python train.py --n_layer=15 --d_model=768 --n_head=12 --n_kv_head=4 --head_dim=64 --d_mlp=2048 --vocab_size=8192 --activation="swiglu" --norm="rmsnorm" --norm_place="pre" --norm_eps=1e-06 --positions="rope" --rope_base=93000.0 --rope_fraction=1.0 --qk_norm=true --attn_scale=0.125 --bias="none" --tie_embeddings=false --parallel_block=false --init="normal" --init_std_qkv=0.0166 --init_std_o=0.00304 --init_std_up=0.0166 --init_std_down=0.00186 --optimizer="adamw" --lr=0.000497 --beta1=0.9 --beta2=0.95 --weight_decay=0.27 --lr_head=0.00436 --warmup_steps=433 --schedule="wsd" --decay_fraction=0.665 --decay_shape="linear" --final_lr_fraction=0.0 --batch_tokens=65536 --seq_len=512 --doc_mask=true --train_tokens=900600000 --steps=13743 --dataset="wikipedia_en"
MLP neurons of a small language model. Each row is named by its layer, matrix (down: output weights) and neuron, and shows model dimensions 528-655. Each number is 128 + 32 x the weight over its row's rms, rounded and kept within 0 to 255. Numbers have three digits each. A neuron's up and down rows have the sign that makes its largest values positive.
A block is one neuron, or neurons of one layer that tend to fire together. After each block is what it responds to, as a language model described it from the Wikipedia text at the highest values.

L6.down392:132194144120160124138101103137107143143107131068174160128086138126125151068133159148129150110133131123101169135109105131061133078148118106148130131121125066153091117117158116136061188087096078120145100136134085116118185128120087163115154148118075088132173091052145173128142076123100137087086166124131143095139100141180146128128094139130118126137151107115115087123130117125137111100128
L6.down850:125077170106185137159109109123125181090162117128104162112164099142143115101102129211168154152132117150127184149111100161117057183138119127170124186167147110113166124146145089095136215090169129168192120149126111102061191133121152120166152125130138142129160133098181164109059091151136107126139147116142168120148161085109143142148172144102111100179118117129151075099133152142107108152137
L6.down1869:107109185158177192144135070085099081132153145124124168112167147089098083111068154113182113145172124089090159094106153152109110148119121165134162125112144155149097125130117117085125113125155099078113165116121155104090142123126079100098074112114094150173099140152095134071151159078135112138128119112093100106140143130176149153149094117121098084111097124178214102096114130123140098146131
L6.down1881:127143107093115114124146125103125113102125130120170098169103081188177148109101115106108075116159158115226137179087124194116150118134077059091088161095154090146146160143145176069134166104128105106104156113119082164136070122156144194141094125121125132154129189147066154104164149127160153123149156125082120150111156128095119121094115115119129160157098131116174054145129100124073154204128
Wiki heading closing equals. The first closing = right after a section title in wiki headings like == History==, == Career==, === Dragon===, plus weak hits on verbs like pay, become.

L5.down79:082142090150114088138133158101112089119180099094116117210177104097114121093109123096138162104147157114146145082115117130128147168161137097073092090112156161128147162112116128096138122117126176077141162169161170124133081115078109122140144142103091152112075173147100195140137155173106077075147058105131171057101128081111152102133140139113084155198099126145121128112108112103023102161119
L5.down395:113041135129112128164164105174134116073120129114117125106085228101155182149185091130163163102145171076110157132160074124145107089085116154146102145172123132075130131106162122066103138185093137139167105121130130157136184119106111114103155144054071112174151113124123148086164152112137102103089155087175146120131103106106131180179083090126125092048146098114132121162085150072184120106127
L5.down424:086133115082128127090165053110139091198136097151193154117169126129084114069184086135086103136153133105160119107184094097127142091115125104080118134138066097136137071154130111184136120144103155118122177137171067162155102187116169084066132092141148096083096137144088084108103061120163107043129076109096181061125131071138142152126098182121101115137118122147134087079112101132121145149136
L5.down690:133079154095106147167183113116145093093094162099143110165082148146125132127099115138106086125156139143149115108157117126131136158146112149069114140128118145099074168077180096155112147146140118161210128128139162145152112174130073149162064129068120105122153111153123153128125149169165130114069138092181067147159159117146128170150108123113152144126130135142110104109106180114135156111131
L5.down1218:142123112111112154042103099153151167119145147131078142142057154139138082098178191114090120116216110128116095100177076083145113148145111146162106116098106176129178103149162094173146059146103097096121126056110140165116078169093144120126145155104154172082161128202054188114151150148157116101076128100165059143158153152167124119148141147151193071132084052127095047163090092122175135111134
L5.down1426:148122105102175111118158109134075151065090103093122132086163152133109108126161207160130124127153129162128092146092109143135065143204104151148077161163140157144079126156140177088149130121122126126102149134137102113174141179098143179111133186083096118068129152138127068115151160095143114081119113131106193111088154112126100147121073080150038121108110069132164069118108115152132120147128
L5.down1687:133132135092146136100170122115150134148159123157126099120089111125076152130174128146137100091081177102148099139163135117128166158116097137114116163153128161143087128109153104120124100152106099101187101126135102153172134219164161124092173131097114151075136081128149096145133130126116128114119130132086082095116168113153079135086134130093091146126098118168112090123078115116147123114170
L5.down1707:081093129120108138091161137118138160112155166080144122194116110078129091115158088186147127141120090151121138055159114153130184119138148136107111139128155136103130110123119105101131135098066114108202142146092105125161112134179162147183120095126154132120177145151120100163113146154111145152096135109094098120105118070120095161155080118161154132200116121150142140187109144149120079104152
Word pieces after parentheses. Short word fragments, mostly the first token after an opening parenthesis (ches-tnut, in, 50, and) or mid-word pieces like p-iny-in, pot-ass-ium.

L3.down1036:130104127188155146138081183099167161110173147156115147153081132183115161131121141120109188044101096166154143181111114122113100100156118132124112097152146177150164189136142110096144066143136128170115131132116086138168135155193148137122190142153154206116109153101107221082083126174098126092113093071132200123164155116135120107135147140135129178174155138203139124162134093099063156179147
L3.down1508:076137153163116117176134123093149166128119093104145138195131205133114101076157098121152134041087132157198123062106129168106107112100160146083119107089120153068117179179158119027128133137167092147121157136122108064109156215156107133131178088102134122128129132102166148154137147109125131133100173123105160095109106133109093149093110135177118145106107144147133135108090080081089157136155
Distributive quantifiers at sentence start. Sentence-initial determiners and quantifiers, mostly each and every, such as Each stage or In each case, plus first cells of table rows like 1.

L5.down65:079101122180128142125093143063212157151156084141147156135109130175104151109170138127151124099157060120114173134132101159159154146113101110100061115117097207127106175139104134039174137087119112140130105182132137124159170077192140083167124149157065133154126148116131166104112178141093094127102143109101155143197103104164149094139158127161124140110123096145109104112164092099129131146196
L5.down972:091093157144165112125130116076210106155167088088140146084154153088127184069139112201161103092113097127121170135183120135134133130105121153121092178178150162157120119167103193108151107155141141111167067124103136127150103133120143106167132184175055054142153138176094194123106115143074089141173099146197143093145114110082164136133123108079090138139119085139139093109148196108109117134196
L5.down1085:097078116171193173140130150127145173187186129159118121170096151165119137107138149125117132123160129156139146142126092131122163110104114141120168149144087163130134170144078130120150090181098195195157110129159090150164131157180140110171155092121124184128136101065102147095106116148123119119103104133111193108147158105156145150138130132097152093102154091164112067127149080145113191119150
L5.down1202:106131198135143167131139142125184129095115081148074175142117142110110153076177142145106124146126093135168182144120113119116133134128105145139118113113151193072097124069087115097125142166102118115112120113144068164119105112159124181125172144129153141093161147163120190141158115150078144141136145068155092108129110123106165106125127131150142129111161119130113091118083115073150144153090
L5.down1419:093121148079148095114157146101133100147111156177116197201132083118171147079132147098140146163176108118109200112118121083123170156142127088128092180130124141061145078075195145064109131113095147108118130161113068182111194111168086109166182141087147139165174110115149127114119144134119150122133121125148138127157098149139096143177157086186108123117192144112113086117135115127162073142135
L5.down1467:045101119178141126119123109132163094137116126160107163133169124110094108128121168101165141080102155166050157140138091014142124109158162107112112188138099142066098123071151207182112160125162130133152174083158136115125110114156137108102090176164108163135127145105079104119091105145120139144110140135102108091135088170132124116163119150143114110125149112129174097143157103112099106173194
L5.down1534:062111137126168111143108115125174135131119129149095172151123092165125117136173138107156137065124143201126169166163123120149103149153130148194136112112108128148118141141139112124108079183157157191142140140136139107151155126156113125177110122165121158139101177052128139094172097134108153141143130110128154169178144098142140108090144144092095101131159164131157083130108068105090086137134
L5.down2034:116100087116136126086159168075177103140136165149121149118137092115147122137152116167134116057135131123141103163121117168103120134073083117110127167130102119111124186110099117116175154099088150120192102113119000155110122136139191161155136075065094139104130114109144148110158119145155120146098136138113156135099091151147151140160191074162140078113198096134153114148175095104131110171123
Quantifiers and modal auxiliaries. Function words that set scope or modality before a noun or verb, chiefly every, all, no and each, plus modals like would, could, may.

L3.down327:177092135121113186154096121115134128111118141111137113100123158148128161127117131135180109086146079146086160078152110140101113068113124131099126160162136037164129116135083079182116113160118086159139159155136151128112110087140106135086159152121109132181154162078128133133133146086141138103137129153115149096131129131105178084200120152179101067081136111083128100098111122064167127131106
L3.down1565:182102149136124191144119097140114159169122085148151102088147119104109140124149106138137129100153070121121135108129161156120127096142151144183156134171132136200095163125138119144111129138121104159129158130121132177145093151115089118099136079110111125167183157142150126188158114169132090075123166151118120107150124166105146111153127134156141105119155130074124101123101123073087120146130
Possession and motion verbs. Main verbs of taking, moving, getting or holding right after a subject in narrative or biography, such as took, moved, hold, came; also the "Go" in Gobert.

L6.down714:084135077164102098144108134095111135147139100138152119048177131130160179154092079120113065070110083109139202138078114094100078144132117146144133108132133121087110156091139126151099144125123194176084133147125101173134206119158134086158126138112121117149083088142098152139147171074159092136085146128158114094163116167144137135100163109140085141141129143128123137101133102166095161137129
L6.down1110:076107142153201135149117106094140117108114074101116132127120069183142078171094119149138106154098109130157170070093147158099128101136151133126174081103114117150149144149101143188136159171098117148171112089113101156109088088149087107109066130185138145152147107133141173134149113188144163189143108147164091102082121139128166159097090115117111105138117070143181154153189100119141189156114
L6.down1517:183108161223130169151149035090135069141155116141130092127112120090081159076093162141105103065100085095125151128154073103127075127079110129150138082119132114159149131150128138154135066140099173132142145133167109162083081139142101096080135112118146136122119127152109133154132138113166144161100136097137172143135145134127165137137148143088121134156189136116128112125127046149103104131133
L6.down1721:048132150087094154066104159122152127119142146148143054124155141152110092145098098143083145121152086113100158138174122108136117122073144105093151116088166145084171184146126106130177160113088123113148140163132092154120135097118133145126140095067153092118120182137132147204152136160147125138119103075143105170085192103099128124134104083184152146127129156141118182154124099166132126150119
Christ- and God tokens. Mainly the opening piece Christ in names (Christophe, Christina, Christos, Christie's) and God in religious phrases, plus weaker capitalized title or name starts such as St, Good, All.

L3.down338:169102078106093142147098096114170134124138132159096044124083145154108069137132141170109103162157148105122160133105145141126141116085151166085121062201121149102134145110145116098104092160126137123158163125142123155096113083167154143103122157093080095079187161101142107153156129140163112172093105133116125155129107108188133132126160098112102142148131120132157181077179175127175138107154
L3.down504:183108111120129147154161093125157140130144134149101108117101144140138160135141117154156126131095146130088132129148146128116124098108157105146121114150137132150155139110109126127096090131134132120126125126099152163140122158128088122113141143115123122151165122142129139123115142138131099155133117120110110135119150131193153160141158154126153120134151110144115154120118155137175173119133
Plural head nouns. Plural common nouns ending a noun phrase, often after a modifier, such as offices, buildings, facilities, films, works; also name.

L5.down130:128160178123130096141173165123110159124213118086156102108096147128118091107067132103114210148133097109112058148086113114100131123120180126073105153089166101096106148138131110186147097094140180140108107080115084078119173085154106117140145182081132109172107190079105084102160100150152155110165072153195118099138114138100153133160109136108147133147142081101152096138116120078080110089115
L5.down142:179162161158122169148160085075085152138151105107146120127103099134134144106122135130087123106118099096136094145145065069128139159112065118155108167113138130137176158118143089123077130117111108147195170131165117136089141112119090117138068162055086122135150106164059165096169103125139147084176134093172154082109128136160147198158126109138096105094137162128189105194075143086161096153150
L5.down445:148131157143115150126129138126125127109132113143132178118186128151113085149083097100085139126130137081103126092133171147152165116144077160161147105139121138132134160159169118138110143108118140092118184091111104113124133092121141044096164087142097143099114156127077166159157191143197137143111092089105136102101122149088085107118125172046131088078111085114138144125119168106171183104101
L5.down707:184138062119109094147154126129138149103123110095117126148070182129124176142172047109089174063132159079126147099102125185159105153159134164139104142114139141142110143143140099140200132130129156164114135144141120202128131085144148157150128100118066104121094088071134193128168162137087097148121135144168051118094121117174130101131164119170139160094125117098079099102165146178109123067077
L5.down835:105159097113060120142087103098160061117127146139041137117139160135179132100168176156179100081186124103144088150139131099119138143184087126144149190158141152131102100144129136135105142104135097159178148136138121138065136120143160150148150150075122123110139085173116126129117132110176142129176114127124094167112099136162093143153125052085139152149108163082153149117083101151096098183140
L5.down989:095138128157128142146124125124079111149120162111083076113134141076169162096172160133148055032114097142150093139073184150097102075169176147138168146188126147073130063135143105089094169136147098146150130083155171155128153143163126136088108139116144107121106148147151113147075176157125104093081174154093145170121066056135145113146108140129140110137101076101060161135065131111147112159155
L5.down1819:170179086097094107088142108087067141113124085136081106159118119086133177137084175110142113127128127139125122116140136161115162149074088148193109127136124114161111125097089114226090214083179131153118142152098103103107099061151167152147081127083134152143144132139118113070096143166148180128106136137107103174106133121195127123158178125108114092110103095120104116173150136111160116137157
L5.down1884:088198186091142089152107131123101123131058068118157126169126134112146142188129104135172140104124128162130137143151139117110117127181096106209097107137112154103077109109146155109115132116163101140180120158127094131150122130126101109099149127128140079140171138123135105169140139157115131120150128153072119121125122141097129133137131110129093117133138096169145103124152128102123123140133
Central European names and institutions. Mid-word pieces of German, Polish or Scandinavian names (Frank-f-urt, Wars-aw, Götaver-ken) and words after "German" such as federal, Confederation, Communist.

L3.down407:183101179148136130138205136143129104135165132142119161122153149154113127106139123108150119146154075114104091152187127166183092178097130137126134108126091109150132162176082106140121151134103153100115064087122119142131127124197106121124107103145105135156139203122183076179157159135161145107128081149091110116134140132119180133101129135133136137149115098140122122091118129168099102114121
L3.down1456:142116095176087160127140066093172138169141105179154143132115184111144123106105119073195130084164120073161098100179147176132079099131129143128126073115132093152153131091112090136121055132144116158142126090116133148081163111135136114138104109170133163149170148126116108115159139138158141104120089065162114111089127128140119148142146138117105084096119118149109111123114151105144124119113
Ending and continuation words. Verbs and nouns about ending, finishing or carrying on, such as ending, finishing, end, continued, return, going, mostly followed by to or in.

L5.down131:166089137141150143120136132122147118146064107117094105121146111134137125093120115162164157084106125129138119137153157162173074138146165110165145169120095079138146175182074163127156128117153082122114096128087137131129120188157074102133148122128146097170202165095092125150164142133137150140177185131118099109142141112123117108147066110169127101117127096149123112030117126099083147056165
L5.down347:132199123178132100219111154133064097169149138136153115121122082156155126145108170138123145125062139148172117178127181130136111172121155059193139106113156108129117180173124124080104182110098168104139119095135172076091138141120146149151154113197168121156127120153087112078114104153136141097113149132195127149140118135148083132122109092128144110085097153133139116160172083092114106145131
L5.down421:202102132141142133163174136122069127147157112142140185087082140181143164100169133112126143134112114135149125152157173126108060078130203109155097142170146044160157209118128080207135149197142070181151128128166165130103169116169154121151100124138096117126177164114152087121117095138133182108109148146111082135161134162155167100159127153131091127126160113180101127092123137113110145042135
L5.down482:134172058116123177121120102063138095139038130138200223115071103145071137143107122090106157110112073136087127118151100157122134108076107165132124156143155087128107091062112136118083144085099139122178175145110141170119164091100133140103087118112082103165203164109149145137136088129175148081088100086055073175154129124091101139109127159114091115113122136116152077128127072149154125055075
L5.down1101:165098159143132122136137156089127107121096056175109146129143092077105103118112131127171132131133125119145129109119190159133104113161164138160138124130168107133124149129089132106179116153108117130139133150154155130134129110197120101093124116174107111133137166124142146169186112212087119100154133107104078124135146135118161147107158149108102103077118092130079110148103145185097070057138
L5.down1262:164122103141146133142148105134126126137206166108130090161124096150179201057153120111156091100137097118096178088119159105120124101145151152114107113139146122174137153111166144139126090170115163176126142147157158109104150103198128140124090180154101069148117125098136160110110145142164166164151178158110085170128123105149095065139189129153161121101114097123126163128131107136106102152093
L5.down1632:109116138108186171075120104147158148146144155146105129095148172174117144117123121085107146161117159145163130095134170148152125139102071202135126171056105142101146205140164173149095131112105149122086137072081103124164124172155099088065106174128131188122127109126127120123088145096197128142124148129083139148127115138086096103154140125153160055110100133080097116161155125107144163061111
L5.down1973:146118138107122197162140224061133064143103127122146090074120125138152152115176122149180162117156090115193131077168052137122110152189142114085136162174122138147117111139044140146131124102107114152089129082140149117185125127143147130142082121175050163190166147111145116133179060144122067127138147194104124165127143096098138135170144171158100083173124111081124138112133114103102087079151
Verbs of becoming. Fires mostly on forms of "become" (becomes, became, becoming) marking a change of state, plus other change or result verbs like jump, peak, gained, fall.

L5.down228:091162090063111199146130146163140126112135110131118142145129096105100117158150108172176108086095099117155112144111154125119079159195034125133135089112028137148109099201131155054128150111135139147111162127183113104123155105141131184094132155118124137106097127213107157139150114094228119129071107079143122126175070102166126075146187115173187132193113114117061153128202106137084163118146
L5.down898:170101106131176163183155098125061099155097151117115158123105086153137142081187126111138090120124169134111106046114165128068179090169123191209126148130127121112062140154186102137147116114147129131124156148136043136132103116069163130106150166086052077128172145095175166111139138084054083117121160114086143188114142091120102134160116209141163153166129150128151116070078128160072117093102
L5.down909:104131067158098174123144123103135078127139140128096138156139168133121156129106166114103114189079109148117080138110164117127082098052146095121158138115138132204070154141202106142120194139066167156066195124115137114176196117141145128069174130117039122153164159177140130126182108123114094171111110091073129090109158129178091153111129135195157114116115120128137156113141079122127170156142
L5.down1013:079146126111036136124135131127110121145098125161091143149181136084121089157163149108131126088101147200127155109132153119142132149162158104144129117133136126103107098129073096146199118127120113200143143107102101133167115160154121146108125088140126136129131144068120123110148084136104129119100113093107097103112126160089119076108152199105093091173087080078113142128103120098148097154086
L5.down1147:127182135156066157131102079129145119124107079121121114120085120113132095121135163068098160076103126190081205119137105205106163202093118116158109079148138039096149104092148114156132134119088155109154116139173147127105138127157135145119135145148204108125175116059164100162099174194168113154131154142166194154096112117126113144130054169110124142134121110146149183133064092124141127121113
L5.down1307:083177135145051141094082125156140114114127136105173146126109120108171137120131136136108107096145139146162091133122131194112155127093080123080113109103128149107149116125112162139116108077124197140116153115127094191116138146170164176171117100166148134122079117093110122111147176135127164172147088157116131138124089153140082102121140099063062159158175162067124191159161075132122147150144
L5.down1523:092160165146139110110103087140117086113100156142141093114168130078099109122073139125114108114119180096107181122121159100080100171087123100191109137116097152178140072064132156172188184121083130131146162111138114131126109105141167127153160127119123092120090102148123110140066145131091114156152149148115115089147136111120080122094148141143135108138133115138112173127098099145134098131191
L5.down1810:093190089163129087164117117088100196106135130068121159154127109129112116128114120088157095145174137084124136101189158100109168108136093134139117175123160120106155128097115087194080099132150116158153111191135124110038132155124148143069125128114137110162114076141125117168095143160135162133125175106062078102130111146110147160122119127119157147069158144169133113200113080080122133138143
Mid-word pieces, heading markers. Word-final or inner pieces completing a split word (Regardi-ng, Cle-all, fa-ç-ade, cab-ine-t), and the second = of headings after election-result tables.

L6.down584:124089100132112133095174123113160145078161124132134071126133118129125085081093103087123116115109136143141072135131081113120125050118107187148102139156133124087115127146096078174130146209136103115062117107134142119083071147166070142163151078117142165134097141170123118041146091101170096131097130109114136122179159141130104159160176139117112119149122067084172053140091125153116081118159
L6.down1146:075124117130129151139153155102078187113133100142104117124166167116117120115098119092158183125095053177130117150112147130154189163063143118151172125195150162109132178133123177154146056135071094148146121160133098197133106149119104087156151061138161127051192164076136134092073069101144115086143173091101076128124060130073107120104151152147116121099158155168096142109108129096148137096098
L6.down1328:100078123063172122056125092077110156113121170137129125091146090075180163134139088029113145042085175125107138102168126158138109157089122146097140151144165149116108103100126099108087120134127131165151130065110116084059060147144126121174122124082120154119123174168117125111168076125172120148076124145122083122122106153156150151129114085152147145163143121091137049137071108156200093083153
L6.down1819:126114125113146139115161075123168192124112142176141168116163175151166170135132083071178129109149154107141114171109141153082145132105134133162151140135192106133126087177130102098130158170151091113092128075184169081015102143165159110161070122126154118133169086091080107160156074110113153114129170161116095103167115095168083095114174117141141095194083125087134134105105070142076094135194
Wiki section-heading equals. The second "=" of a wiki-markup section heading at a line start after a paragraph break, as in "==History==", "=== District 10 ===", "== Television ==".

L6.down42:127147086138168149204168142091104077073136140061161140103135145153113157162088120108167086132134143151095100139117140108088097105091114177076088152117158133108128164136100135129177061179116131123123132144147138130109091122140113117207101154157109152163108119097166105143130174149156164152130068107153130131149146102125189131122164130112151116118172154154157152082078109135106152106097
L6.down241:106077123181158106146137126091112156116173125087155134042141089142130111172100145197109142085153124108207217135100109143136116068043108139077098116112137144148132139117069159029142105160131094169131123194151122137163047141109052121121118130120201150075114124143115140134103116130148149147143130131099142069122122057163114079109136160104150192124110115091128147077078156149107135138083
L6.down722:143123095114137185169202111129131131103062097120172086133135167122104119174100131207134092147157169123166135128081136119156135126103113135140076095152130104109098119144158093090139126111103133150134145143098088144128099101134188116087184153052159103145154168175120098126137096117122097135161119117209103102084173123156113146075100160157120124155054118086147082081206113103122122142111
L6.down1722:183138115160101162158069152129126099072156141122110134110128135096116101116152135169150161151058097155093138108149180153063130095110133133113124144162175132144126155127135154114129083127183097140112169139084100116096113094144111134136115139096111145148151102141171128129080160108171139132118125112086156114088153139204139133166099124135163161163172131152139125087094170117114165143144
Place units, heading closers. Nouns for political or geographic units such as city, town, municipality, state, country, national, often after "the"; also the first "=" closing wiki section headings.

L6.down182:174111140132168162117128048103125122168148134115125133132138129123098106097134139140122095089125129153129160088187117129143167131093098114147092149157128126122103114136169106141122107111153102122136187121106139118109112149109113129073086098076163103048157155171123105056109064135127106127091171106154121125112105137089153180110136101207090142109110085131094126098100109119138132130158
L6.down984:136115182175074137133127124119129135180147122118131105197137085171151179090102170186145143061094160165104153106110081187123116117098150089063105102131126093110123112121173183129108129180123061124181147172123096205128138163165128152092069114127166123068091204157161093163124132159118112100091133055162086109116124120087156189153156129141087134196054148065070146180091105132155115140170
L6.down1015:140012147150140170116144128139097175167168063092164118141154179168043076151132125174133124050126083161093147084133089121064169093129130061058133078139100098114120132117115095153121119113138164181161039100136092118158105124128106165122119087109117074101121190120111136114143080141171129125170128099162123080158108118144092139133121072117095114084091049098144136112109146102076157168111
L6.down1102:220077143130097138090143101106124113126116106094126187137126118150160141130113157110102041132112118127135070121167084112129121175134083127126134094107122127140146109126149146159111145155166105097137157104105202125075060189110112057117107111047121138130121119185090102141110137151136083121137141108185132099126130063119120222155161095166098110120104109142081161127153107115119112182191
Mid-name s-ending fragments. Word-internal pieces ending in s inside names, often foreign (Scandinavian, Slavic, German), such as And-ers-son, Sv-ens-son, Kam-ins-ki, El-ias-sen.

L6.down884:108134135140148137122119172114107096135118151144084133138160151107122138093066194127127187163150111142162113091083136107183155134151129121147120114087143126107087135137160182109155097106138116143105150145129142128089152141075109152126104125148082190114122127170127097107152121105100156151103101102126132084149091123081082127142122151156126105056117115097085106134149096170108132102222
L6.down1539:097093127116122136117089167075213150124104050124103094127133136140127122124127177134158148130134131104165143162120076192115146123163161095167087065141111126115117172140126100076140091097166094173146155100150114130185102140110158154155134134168173151098159205107106145177140150115100058165060144080074130160116133141165151097155103121104087116165110105135132083183130078116115177112163
L6.down1853:112120113141112123131126098145108076124111116197070139128158123157135101110100095095158176086062094165119118140119120129147151089157091181228116140130122148129149142187176099098169102154134108117139143133179080128143142095147117178115158142149108166125133111151141170136144091190124126138160136137142214175141131154079084145176155147164106133162177106125103099128125040092116137129125
L6.down1932:106167147124146142112123136112165064193121126063136137101109161114123127113113097120125150159079144165147151098125111142169095131182096098148137119080136192087181182100077079081117177085169043094106154166167084119080147117126111110164138172132106145081107144154071128145097129148066121177120141173161175149131186117143129130099130134134162042202183120127144103134153116136139076153182
Sentence-opening determiners. Determiners or quantifiers that open a new sentence after a period, such as One, Each, A, This; weaker on first tokens of list or table fields.

L5.down359:200075154165152075108158099098153095068144106102128100103138117155097133137133157113158148149094103124168172105134117158140138114146164163145097143122157120120072185169095056113170156129110094173106123118119118129117073140149095097124112130139110110156133141162088173104126113142155140127132134145120129164128092120117104110165082145127111128159104092180094110153135167103125126126134
L5.down562:130157145144164143105148095112129118169143164121147126097112174147147142119111111185150149089128153164095170103158146127108146138135172168126073111116132147197126131093108083106111129113147147149132094146116117176152147152115108161117143105154112087139115101128132168102100106128114133124168138116135096161132161113158172177117158145139089123185158115141107156100113161101130177141161
L5.down591:139146152126143139181122172163131118107121139146113173155146111122134117176105158134122153089112111148075157150098118108144107120157145131139131152127158113184216105160143134114089149137098161128137119103124146166158196174118153164089132124128076099132147155070199153137114158171180102109135093204091147167189157113117148100181106119074156121163103151153113157175120104116145118152166
L5.down744:153128116140124134118146119092094098077154125071134117098144105137116091130143120090127130152115068143140131120107114124142137109084192127093112112129170168128109177139092107142144135121075103151102121080157116130101098172102103153144129146126100138132152160060142157112113077161136171113119145163146166132115106145141136152187136106113123109141137135152076178181119124147133150147107
L5.down1129:233083090178127160184116155150105121134118159125089122118098126162142162109114150178146125121155130145075166134136107130066098061143134099130136121191115131176170153102098096133111133145124179127153134166065147149173154079093127105151141144105174108093168144136151175164106118150109133147100100100126101158131160153128135133126121122124096178202097123165092139127112160078147158138171
L5.down1186:103124111113144094079165138140108117149114121142101163152119123129104165125156120149190151185137116118192105101090137137121164137106161112089111110144115189159134137078070149119099119109106113150094065141085127127125141085155097131145102136138129154113100140084142111129137129134162120129118158083182089149209118134140117092131130098065143101102164110144226091133180128121136094115156
L5.down1320:176107128144116160106155113110110104160125127126158101126103171150097144109108146155166129119152152153056151138179117166124182130107147139138103134167119135148139121146114074119103110123128119143139092115076134184115120138147117150068118115144093075111162160171147119131112098107101128144114150096113093151135122112171134156167163149139070116168143104141089173107103131146155188145161
L5.down1512:177089165090119172120108166109176085146136131154062173114122119104114118117107111138108185073152164169114129117154124182126065176153069170134133143115160097191147137173142125111116130127098116138131150092164157185186175103124132132108114147110116164129145180147056079157116123101141107136130139136135096106108168194146165121161125166133095119088167144148061117121151101183169111141115
Sequence adverbs, head nouns. Mainly the adverb soon and similar time-sequence adverbs (ultimately, subsequently) in narrative; also general head nouns like release, groups, position, phase.

L3.down271:141151139142128121183093156176090134145126108160121082134097135153098108164157109113174113091120164117157127064140113140106113075118200093184100144167095140102115129079133124119123106144181201123171118119141111161107138094109165127153126118059123064163145137127142177078155125127155088120136107123113184095187092091168100144123119118164162104170117097146125082111158164110125167150069
L3.down1383:140132156137085145162077165130158123174080130165082091147147121165171132099167090180144108127086170100154115086125139178146101036093153140184114088162138183147084170143106110132146084159153165152112172108123182158136158113159146115084118133055114085094150074181173110123131126141140048100123163149099145104168066127214103116113104085103116160162114102134105163085145107109132135187016
Two-digit numbers in tables. Standalone numbers, mostly 28–44, in pipe-delimited stats tables (standings, player stats, vote counts), plus some years like 2019 after in.

L6.down1206:144140041054081110095171175128097134118105174096189152140171127126122094100125124154171147120108210139156121194112127126103192138095115137117096114103099083157145142203092136125169150087095130105101129094136111087173088091091121158122101141090134207126114179127065131072113090136114115127139134174125127122180065126119163129136203178159112121122111131089156133161087080137127112143108
L6.down1298:096122098138073115133121106160132125144137097134153105085138183196164138184132055131172084100135178116132103110156162107162084095117101053141118141117107126135116142157145146102153144102104142192096130102117160152120143091155140172113110135131138169103150134112134107090085123154160063044105144127123118171142115075144100131168138210130123094124133137114147121134108100132126097118150
L6.down1478:114159072138094154177110058103093152173168125173140133124107124103102078117097100130110094059129116053110130062165150127158135126140135173149121145138109117156089181184142122039136166113166107119070188185092104067103135193113156126163146099143117171132118183102152128127132134137077160145078103049146142113097142152125099113124127129168127139122138104121126143169158137155134111153097
L6.down1920:190163116086088105182160150166119117112097142089138136188175081141179156115060101150117079153148125116104146116161164129139182147122129164150128153179115111115118080127079116141118143079142147146181097136148146130133099126106136154136136136124106175142151113144119170171157112163077123199154105162146118095128142188206107095117127102117141090163117117139121100113109093125127060159103
German word fragments. Opening or middle pieces of German compound words and surnames, like Bun in Bundesrat/Bundeswehr, We in Werke, ler in Roehler, plus "part of".

L3.down294:176094163165146144129130059109114103105167102154158137118125119127121124072119115128115089124115163140074125083193107131145173118095132128125094122165131132141120134119123145146137111121123087087133173117096087180133084164158105140072146118081136118102146135182098139083129101133105110159086162105141121043085144119102139160138148097157090107135089115118111121107089132134137121127176
L3.down2025:212118167096142150093094132115103125111164121105151105134116142156126155112074137172124143103147150123071115118191181154141195131080150105172092107148092117103124089051142132151127101128132145131118134138151086157091123144115135185031117130119078098100139152171155112091136137124115150136119088152133128117083163129112143177141109122133094178110170096160081159167150129100141151172171
Plural-looking word endings. Word-final pieces ending in -s inside names and words, often not true plurals, e.g. Moines, Balinese, Chinese, Wilkinson, Tears, homes.

L5.down70:171106138095091120151108185156134093164111118175127103127103094176093117073088078104090128105122085125155112170092120123178132105104139135115159107157115099134096189141148177193163066117172151100132102133120083185112136109097135111078078138160148096090149151081110143139144134077106145150128118130155132153106184097134144195075061157077162093052133086157154134178116168120180122178123
L5.down184:138111130168132208189085120127134145099131105109176067119140143128151167099134177128111142119142097140138147092160087120137145108144171157173112145185138136140098170138101118092136157108075132149128105136155107133168123100119115087092096089175047152133172156153123167121132112186163077091110120118095140119140115167109144153164160129148087103101130137118125104160155096067106087085162
L5.down376:135155125186131148115074173093096122120161145110071114137150161153103141147216149044145126154147116169095137162121159131143139089101142035138142086105139124100151108118110149140154183184149082121130171129114119108109129124108106127144099079120144133143181120104138086156070185139048192158135147101153158152136153139133161172142098107174170099142106106144105122084150127176145143132116
L5.down518:156166129116072107156094072108178192110075100159137122094114111131132079088114140084172105104095080088134167147128162126095110138129113122121200127104125131124159163151103057102107125100180178113203145135083099105088134097100164111130064067150133094148096120168126170149134175173045173093112174125093057158123163165131089080178125045176135159140133145135138132150134140101133137139094
L5.down609:152131118144163134159142085149163132099156164176151130102136140158124154123135105130119156121066124144181132144058170132132160104088091172098155121151092160133181118087101141022151097126167142154147089175134144113109096125186155136125184089144112071139142071156132115174116133103120149157197104141135118093122062101108105150157085109171104165139141122159122086134161159210056090074107
L5.down692:113153110174086143099120194136156158211170174102103069140054102163116180171133121153135105145137151103164078146138083103137106128090105132103142068107119181106195138081011110168094150143139132134162129175161125136131179144098206095175135120179169122150096127140110180126109103146096119159119193073165135179139128155159101104091103088123177170109115132103117092080065136099124166092157
L5.down1226:125103146142076205129134132157095112137181196118121110158116127091106167075142132143134088129137054122164103094169143127125105124095139107175119109113136109101123115160107136217142134134138116127193133170129123109131106167129111104150169098132119121196206213125195171137080148127109072098109140161129105078156163151123146150143128127149134105095158114108159119127135120064129111194125
L5.down1325:090097109190141141077081065104111151129117147144128130163115106138091185140123127183097168143161070123081134147091108116084073087132123105154143120133069096117138116120154084211094131124138113137132125153187127093096104090148140097143136136159098109058116192145138183167101177111130108112153103080156157117103173149142065089082121082116109075121156101130126144126144096178117181150162
Christ- name starts, take/get verbs. Mostly the name-initial piece Christ in names in lists and tables (Christine, Christophe, Christie's); also verbs like took, got, married after a subject, and years in table cells.